From a checkpoint of a small transformer trained on Wikipedia: a variant of Muon for these matrices.
MLP neurons of a small language model. Each row is named by its layer, matrix (down: output weights) and neuron, and shows model dimensions 128-223. Each number is 500 + 25 x the weight over its row's rms, rounded and kept within 0 to 999. Numbers have three digits each.
A block is one neuron, or neurons of one layer that tend to fire together. Before each block is what it responds to, as a language model described it from the Wikipedia text at the highest values.

Responds to: Mid-word vowel pieces
L14.down148:530486518487489450511493503510504498537510493521469492516516482487593532489510498511525548513481498532512499489506506496529507525481469496533493512523474494474455501537480495517488475500526424460538469522510538473455491531496504518487497471486537468531525482505452513501477493500500504452
L14.down237:495505472509537470487549488497512513478581493503492531485488491505510533446502493446505510513501488485493483498534467500491517484543452506486526486564471523514550495497469499495539523515493468528510549507485475526467490451511445501506543533466496521514456459482479480491488511522470543526
L14.down404:510505521475509486485488497481491472483498453510495513523506509481553498463485534513536523504505511533542512483502478495439426544513506479548557506476518486512455502494526520505520493482482542557493481508478508536511528521513488523496521500486493475465501576529499516487478460531523487486
L14.down472:462489510498532435502476484489512464504507503454528472517494482496524467449531470468532448469466505508511484451478474510532494514525517525485535529486521492483477469497497489527526468533537504516484500495511560483537463487478451510505493505488480496502534551499540502487507487497521486519
L14.down604:482511472470492544521514503536459524503495494463502499523479520522501469560456481481510509485484490510503534527498509494475507526479527488489520539520506544501484441467454488516486546543509499472494535503542520485525457506481458496503503498519487489551521484503488503521488494498501533574
L14.down660:474491504483496491522495501475519511503502481508485511501499501524488489533518518489544505530498496479533517498526529483485486546512520480537508552510480487515504530492539495538512493520526473537521480533527479500506517477517466507529512488538439487520476489530536525459454519524481492511
L14.down671:450520480493506437561489470496525490507505465485476552468483527498488536511497525497476467525531541466488508474507529466519490515526485499500549496521507524457524561505518501531505524482491476494486480470522498434465527505462493488516482504493482520503546534482485532504505477514489488467
L14.down745:478471546501516481519517551523464487522485507550461519478483509507522492486471514532543477484517479504506480498471470496498505487495507472504487479515502433527474525502484516540517484513486523568531485531494486484520501498495527500487491543478505501502540519494457505500468481494483471484

Responds to: Mid-word vowel fragments
L9.down47:476506541503468500453526498530511490491520469449495458517523533494533517474475481446502482494502461487525467521532505477491476498468496524481511491484528518447450470498517473551450478476493545511519497484488515488493501499547521533448523477521503499508518484476520495483508502508567530505
L9.down217:492526475455466499497519553462535513499481532507498485518468535457508500518509466547515548480536511499502494479474522510474537533496499463513453488457511481487467486475488535504468506502476485481516473491473529480453507491451513485495476519489491528525517504483490527490526528524499527502
L9.down334:457507460467518479513468480520487513483488523475532530530487512517525515495485526486538518457526545499526544479526439510527499472468530487481492490516510508540455460492470519487547504484512475538547454518510490492460492542499514483524495487518513538473480521481481492530515483509487509462
L9.down358:550514508504508446510509484506517520484517473464482483497504497510475497494495491525464447466500483505522513504496512504494543500463527510509515486521503534513453505496507468487501460478512523477530492473526503527502498481530474452515531499546497508460514509506466465526526490536469563495
L9.down367:469474527508509497501488496504476487457490467490523504511503496556500479525487523429473481500486536536522526479479505489483495507515501474525514455504490557505467486508492501489471510471493527502520495497506502510476496487501513564501493525504480489463494507507510572478484512519540473480
L9.down465:500477519505526536478572516497522510549497456539521485483483518492494545492475498495464496542478487506450522470498511534534539483508518477516508455527491520513528521477493511487467505470515554585468511497495508500517527474500518499518499514494495458498479455466505571494467467546499538504
L9.down477:512516468501519474532508474481475540552479484492495480518499470524491482528473473513495513486511482484490497482479525481460510504512521512482537519520485459482537503482547531510513498513457503503489529496535508546539515495487533530536478528507485511513496488473532482512490482510502462420
L9.down510:569511493491506532463515493508469517487476488516499450503508529471501526490557499521508501492450493493499522465482495551505469483551524463507533458510533503484494477484485507495502516502532458478496506511534555519513509506496566489497513465495518500516479505533536496517528447517519494536

Responds to: Word-completing subword pieces
L14.down11:494480524500531491507509493475482501482512502535514508526464538527490509489473478470553442500467469510498485506478461503503511503541469473477504512488527518482484488490524504499476501526470518509520502490452505509467508567531484490493515503473501529522509472554523481503432483442499489523
L14.down342:510500518503500501489512541527513480545480492503528499444539493504543525503475449497463459486505513483497490490500521470525537503493512502500494497494497496466490501518472504485519489518465510541475529509495509509524507491492538502448510506484535473549476493505473482480532489441484462474
L14.down346:527505496542487474474470511492495492487523531524570534494484548497495474490507462523497499499468511516478482481502560507534478539542495533520516500503546493464512505488544478518502475510510531480543439567484506559510480522520489515522478480545475475496513514484495500515512493499466507457
L14.down363:481487488516530499526494488542487516495514469509540511509528495510588457464555494463505501522485487495504484446507496508517453478516502453471478524500516512501537520547531496534484507525475497488481512508472514505476537492521495511523520522510519508472502493541515484478471470500485517515
L14.down399:463506466452495506506521522451524473471506465506527485471515497468543535536503471492517537501522486478465469480547458514494447472492473486504516499467504491525471499515517485511467502528536500475547515476471487553498524518511517509507515523507491468462497502512496500512476495471518536518
L14.down494:531480522516490501516547469509518502459535484507575470536519494529506465485491497521500459533491473496513537507520533471459506494460505506510520498488477512475482472508481486486513578506506513533485536512500531521496484505456478522495452539525513532488501475491480517563516483503505566515
L14.down533:487524505536531473501458529494526522465524496479508457574502536451554516413507505511492506491479541499524522455478483484505557481483492492483496501542499485531481540471485513488473482517474528472504448460498487521496526484486492469493468454530536477496519484519500501482513487498486484510
L14.down562:507498505549470516499476504534537439488473499462468483491499508497471528518513497548523503489484494499464483496471522496498489516509497538508541472443526542498500486528494503464500489532519493497490507517450507466494511515501466470469495488527528473508510557513462513524445474506467536507